Weights of a small transformer language model.
Size: width 512, 8 heads of 64 (4 for keys and values), vocabulary 25331, 38.7M parameters.
MLP neurons of a small language model. Each row is named by its layer, matrix (gate and up: input weights) and neuron, and shows model dimensions 256-447. Each number is 128 + 32 x the weight over its row's rms, rounded and kept within 0 to 255. Numbers have three digits each. A neuron's up and down rows have the sign that makes its largest values positive.
After each neuron's rows, "fires after" lists the tokens most often just before its 100 highest values on Wikipedia text that the model never trained on.

L4.gate173:119106134103083099160107164153077082124173130119133109066057135088079143139145170118163111123149152121166089164150130069070118152160166138134104154164185113079145135134143131089136141091137126158097145133181044076135068124179150120107158156146132112137114144167059135127101131182147075101146097138135167162158157120131101139104144099157118147148138169096079128058113164143136122168125082089104132098130170076099145159096144086145138097081147133089107077202161155118092207120141124072164099141114141096140110092079147131122150166134164134174128092169151089139081110119099138119
L4.up173:137124140068089150116087147129173165102160149158104149168149069117115130120103132106090122146071130094110151104151078081172130129155121179149127142142149174133119179125150196142138124092132148146075148122116143066144155115122115128145169125149122148050125199166134127042137112143077120109144082150118143125159115167115028132117150102146127131106105148110107122136135127123156084122185168149069109159126128138154130171148217116072127158071129145097071123163154170119141135093122188067119154118102163093104068187150085139164113086120117082174194147167152143116140157083113127105
fires after: " the", " of", " was", " be", "\n", " as"

L5.gate648:148182129074130124149127147139140140163134146144156117084148129119117186150142105116134178092194191150139138080099122145156125144154135168127139173165054161109062138123118135085172189147118143105086142117126108167094130140114163132087146141169149155146198153142070159130111121125099126151166177090071150179169172119078160191115113125120177153078174059140120116064143151121155118112126149064153096099150126149129156146124120151073169148199083150113222123152074127120150151163093107116188113099081162107148156068147103148098119180103134050117120147123072126176062139180074098154
L5.up648:047098122116114135099137160194181151157105106162124118134128121168098139106151182134147129164082206173064133137095189155156092113155071138149122126125088200153148114149140174124122158136137111069077126101201178104100107095144051016107149133059156117160151116143108113091177054121053064124153109181109128208102135107056132143104115120159138109161119109102152143126122140192142111114119129143190163115134082163096114102109092077072171136068164100071137179163143118164100147138083158146118093139155104174133115182097140114150166167127173084120117111135091142115139117086115129135
fires after: "19", "20", "18"

L5.gate624:130125068124123109117169177116088107097166126168079085140126085117132101085092076122101157155087129102112127137161144156082113110159095146063094092075106049177120143101135097095137112156179167077150184148142154115085197096189144111126147105122113091159133128115111148124133106165175141111151165102171101207112187135125156117100143104124158241123131128167092101074114152099104190116176145122142141173159134096163137103093090096085152132203140081124101141148091126115199095128170117083160152105102173144106114108111133143124124125110143135139143011145177116088117128118143170140
L5.up624:121161113086121143100143089173140146166203174161115115136120115148131131155118117094130119117162134116114130153106145173089136095142171123144115128190147133102157145150190102204145128068134166107132091104108103133134100151146153172092147138130118155146126144111099158141138141111143182109097067115165112162135178080067107130110146143144118129109178134176076090144086153107111128132062087141138070106115168124143119160184128157131152076166136134130133177061161111194094094181150146135103147179104136095143169075147143168146113165100097077149116120168107197084175164092194144161
fires after: ".", " No"

L4.gate916:119097120189197099109157123142088107195075122141174076175132126114175088138127091140145126116112166127108148097159089160132108111081099119135162073106124106113153087148101133163101132102094101129127110089164129129112116088116097131119095084119126082192070122070143131110076148121115140056089133138114086161104153114108157179115176132153130148180115128115140172190089098174042167068175134134079119159153102142209112166134185157143098091093129084183134120224151152125132147097133121156135123103146111087173136132137148142088198077117122103187140181204131175135147143125117080095
L4.up916:078147112224158154113143134156149160132125134163141148134098168094142140114112119142143057132141219162149147155148121106166144100091118134152163061114123095186108094173126142175129143146107122082147127150125125145147118143183139146154107126137128122171139186097114111081128133135140132109126123128085134129129135194075170150112146146143165109188098094063109152178114179174091117109177109102146165166071128083142086099177153165171132176154109124168135137184138114088128147106148174224136172132128118142199141072106150100144191101133123076168124155167144209138157080112137070148
fires after: " ", "0", ".", "\"", " –"

L4.gate281:099151166077109135146128122087155136145124157178132136153159170136071118116184142120142144104082190083074164107117094224120107098109178097172113130159198136147074132141187174149095160117177149163133117139238117174128097134103127161136142133165136129132114160058158132094130138169119131110091198109131099153131095139129144140043092113080074124169188075110123127123159091060103099174093178137128061134152118213097118169087079156122116126091107111135096105130113097138106132070103144098134069164170149077142133184126121185175156114137152157143119166087117078162125123134124046147
L4.up281:151160133151101145124105132192172118135089214159111120187145161091135095147180170103178096152121169094143158160133137169090128156116115099132089140132196105162097137098136206057076176176122114171129130119163115155105115149101115149163109077153104074119105061121150194112139052142094139114149197137132206154123162066133125129072126122101147167106146101122108154128099121135137120147069136080110033115126130190134105188170121177097144139184100213156127102196123105137140134079156052144151183136100099093178108109073120143112064154136149208162140115133135118168150088111134128138
fires after: " is", " to", " are", " was", " were"

L4.gate980:127181115123139101125131137181141091123169211095119120127128133130177101143114150154135123156103189150097092138136085183166083124154094182145074087111122167098128146140126150113200129129109092113098176131160143116119137099144115117135134115107183118083199099064085173160133090056122121132139104083170133138143163162182170122122185063163090166132157164171109105108108049099148131162117168124179148116146110128079119198083119108120180169060145125181213140086177123181165132080093110118154127154099156107119112102110067175103162112123124148148144152130135128080107197059077111140
L4.up980:148099183143162088118170188190141157132130170141107152176123138126138108142147114111176125112179083150072116129091074079145094075117131098111125152122119106112100115088121141188118122154134085104136129159135122084093090137097120083143094111143162083111107161180119160106106109110155127082172116149179157150114146075143134150122140076138134124189162100155128095109160157119140128159061139107123152142152169167088153150139138092103152131111163120094143090080063133134132150108105085116168128130129109163160083101061176104143164178096210114144133130115172134135142101099113141129
fires after: " |", "–", "-", "|", "20", " the"

L5.gate234:084130110157078122063122177165080109159189144052149099151133067095123154147162140154165181126211131129091126140116135113145156127112151116121167126135134098195171111150097109110126144138105165091133133143179134127145103125164153090167149095145196084108152139155115080100165118149146117125136109140145102110131078138114119173159095136159137136154123146170089140081122161145109146119127114158103141110187078105140109186216081114108122146163161100136138060130154103110118113111065134183121123139133125108115086183114168146124122115068080152166137104121130110083142138107153123132
L5.up234:177161104160092130148149125166130139158156133168134148192169082089041154131149103114094149129101140099132102097125118112154136134134155118095159114105161140149133069137095089128175111165121168089110140104135164161119155122136107095201207100095100092135164161052188140132206129137073176133073099105156137153101111150108124150087092120112158061161099099100175142167116135117062169115145118188136122135107125095132119082193159147167129091132180108195140100165127141130119091107089111100173120142128100143133141164048149146149127147108156082124113145147072139132128142121106168149
fires after: " ", " |"

L5.gate232:145100130116055111115132153154090092125181186112078154096103118113113151092152137106150131122150158130169111156152109099143139180150108166082135144181144185128131054123153151168127115137080157150091142128143161079047111116139172138170150131106122093144105173132092149135171130034115190171140129105141153133035162131187168089127129137197110099179197133078175131099152165144166107081116225104072156115176116149115096201154094136117165106071130120151153120145122097105108125059142170059134120128155175113126122162079111175115080196121150132198192151142124055093130069104171083122
L5.up232:164132077117127094150129147170110128153190168170132164152134112087174120072133104140102137180143150088137159094083154178136097078144158168104108168110126108110163126133125175146095153101087176134121139156117134067058085124129137133122122113188117183116118138134066161137145121129130152130095114159155126105101200078105158094119176134168188113137106139086163136077154126127141129085127198096080147102154086099141057152105150139099127131138096203145130128189126121126186154114133144083151119202101097129125078113129132133105112188092094119136145184111095187100100105147155130167
fires after: ",", " as", " (", " was", " are"

L4.gate410:074182139142139146102113194124119159127146130163150096100111150123140122037130184091133086144174125121139049191133148089144124080091155087165077128099110120120152169101112154091113201161082090149070139131146168184121133086128113144114165175095082120201064163108058192113108104129147217109197064129127148095121108125117151115120145133083070105103089133099142115071124125096107161100167150141109130092083116110106150105170099103161116076064126078131149167159099162152110141109078121131143121133092195100146106087190134167099117136132100069081115170154118157138067117140119124106
L4.up410:104108079181126163114128158159146145099141168087155094053119166128178171122194121072109102140128126108141090162102075088124194114076089134117088175150083117138177125148135098205110091158088097090101097069056105062107201097117110139076141111099123111119076120147142201117120106190049207144140058137126117167154181138077162109062127155080149144096143113094131120080167127126118120040124142183100143121138099176132112124129134122151104121116120104104118127131148115145111144201147187095126094159155130076157124107134108170139076129129182130148080138143119197123119155074130083189
fires after: " ", " than", " over", ".", " $"

L5.gate1304:102180090127102092110116137161116124166139136097139104127078234159150127129122145169105082145157143134114101163070110124132134107134120127105109107098105137131090139170141148137154128092146094126134173136149068078099138199152100101126128109101132154063097049158130156104177105085118089072119156126118137119180065117129104119153102139113105134154121116158100091100167107106161075123171116132139103069169217149151160159131142024128119047110125128103159117133181133094108143207124168167124113139147162116123135173157067140135139126118127125084137106144149093103170198163120131179
L5.up1304:096180130169129150140135122146107124134105172085060117167137115130081119105048180132142063134106171135136146108104105106143173165149113167196055041088107117053133144104133149073128165133078187130068157078127136178042118172167087115188119175125150120129196131070157125144128135152116103075156115087111081100101147101073135129121129175190115114142107097090184116096178134133073097119145078075129119189080117081142125167129096082160130130203115112172173141155096103181094088176159103127125156112123119123101098109165167133146142154118175081161141122132093142164151108089073176198
fires after: " ", " ("

L4.gate214:159138087108116155139113123127166183152116073124118134160107130167179113123140133135147138143167149105166094145141112176178160103072132124062117119126087135108142131129154102201206151110149069133127107124164074153139091110163116085143171115053152106202138073093112081173118109112127149171182095146155099088178149128143074145073128147123096096099098122130122173115135199161117073155110103144105139115128157148114144141062109145166085085156119069184188099124176097089153155103133145097107149061089102116145122160138105118114164099091158133100129065078178120173096071129154110133
L4.up214:139142140121112187119126140136062148142140151148172047050140139149181150111136099120154089126109162135117161111151144141159099162129139106115109131097088126116138136089155136148065135144165127132140117129142132177109186153172112099126111145102144121072166157106095160117150053093081107161184121139152144099133094077044086123097151132148078138111123138124110116078127106141161123136135077158116101148083057119090128132098130135109060078119094200129103148116105099121175137076197137105101027076108103139235089169111106152099169118097099155132100154090156136209146142066095099107
fires after: " ", " (", " +"

L4.gate898:139185139050158145123120137131159105162153147125113103154121181154115131144148109132143125137132170141107116127099135185150150151111101146151130181132103106075123153124122176102166138084132085125106110160195120152110088140094110158143118176097135170183094118149137142098173053124127167081133126157082111154064118107096131160163120149119152152142132107136141125092095100100115104126096082175123063166191104133151103176170102165156117129199094160156154102135172133043124104103185117116117113084131160091115127075084147061114129196113130172127118124140107112095172137153064130117
L4.up898:129112117184142088149083143100190128130176115151124117182128154152095140149138123114074140117083143107110155187143129160190143090127180134141119066165138152165137156137178109162061107151163124111183091122140142117128176155110137119115080132116168169114097136078147119141096091136133153126152112206124131114113113101135091158166124099157125127147109106202073161158086185089117165181158103120172190101114093077108117141108125127165166134124181115199136145118143110141073093112151109093148139129128154137109156094100136139110130169178138129122068146101137154146119090082146067127
fires after: " |", "20", " on", "19", " On", "-"

L5.gate552:150178085138129111170080135121069092133123175095146131109102124157112110116138046128111095115122162139161093089123085134107180182107101133209120139170114120123174166177129128118121084107105125098121150143078188089103089105147119090099139139119120117164122096148134141137122156119139118098087157162071081155084091135171126126138099110108116106142154107109120174110146153149100090105154148126136134169112124117156114126122127121144096165116114105140167110158147121164090147073123216113111122119145146096116143131144120148122136194216148169121134120108096033134195149110159171154
L5.up552:085144111146127124153162176095073075139103216117128114114134134095130108154173127139154149137094212140141132090188114091137168164135161220141095147172111156129182125154098123181052109137163100041160141146132104079107105122120090063131114179160113173162152107099154137145137155109162132062117152130145156102125072073092108136123155121127126072125183112163130164154140193092195096142104154146063157097142110160133141117103135194138071098137118153140156144098155121113132156119152162166073142135129134112165177118131088136178096157154099126088106097101089154172156142106168142126
fires after: " ", "0", "10", " over"

L4.gate25:118112087189135110169091163105076062137179152135125133213160078162170066172142157105091135120085048106114053142100122127118102125156138107159123150111068138071097152206120108140128159141137136118106179157105132114119126198155114128076121138095147078101117109131105104118059056140139158163118092121160092139077120120128118248172143108058141116113115100131125129124106161152099136133138161140100139073122137128124140160136142186098098125105139102150137148090109202136152160095100088123114104146119151159152124184114116106139137148136150117106089159170084124142183096124143119149
L4.up25:118150118101203101100075116131096108068115116154152112084125110089180179140101113141175141111129102118114089124103121154153124104159143153103101067172110211148139164151118196163107174144137131138106043090181069087115180128090116157138125145108161168141069120144095144113144134124160101166080089157159167117075119121103091126051210183138130113116086099182157057130148120108071091180159148114064139153144051129152096138141116168134145133178109172154148126147128094066084135152100121120134160137103107112116185085130110115088168130097139157113144055096098148088108163134071186102
fires after: "–", "10", ".", " ", "11", " the"

L4.gate384:132150062103078138110103179108142148116095121150095113135139151112140133118202158175143143096215123132125111172140127171121124090123144115093097183101118136097116122160127125123157103069145122113116080114087128137114172139159125183179039176127055122183119166127126145192143078101114151143214204177125144135123182104107125120091093093119144187096123110154168165138139133125132097117168107109091122099176123119141132111094070127141142147110205109101089139119179089157089166156129190072065133131118092153132161103132118138088079122149169110150130121126118128155145109190104130118
L4.up384:120138195070107124099071099112127151119096203111146138092120180094142111132112132115101140133130157058126120144140210112127126125143068144163151119146149159111184137111107137106147139149097100145169161153102061105119121149136124088091129125118128100179156100094139143124177083116128118079087123129119114144162118142111109140133209113181129089090184122105107131109134093144110096186102124094156136129067141156147166138086104081116130157127069202160133166142137105163218108128150094225075048123152120157114121122164108143101152137102141148093114120089100159114153152127111154141
fires after: " "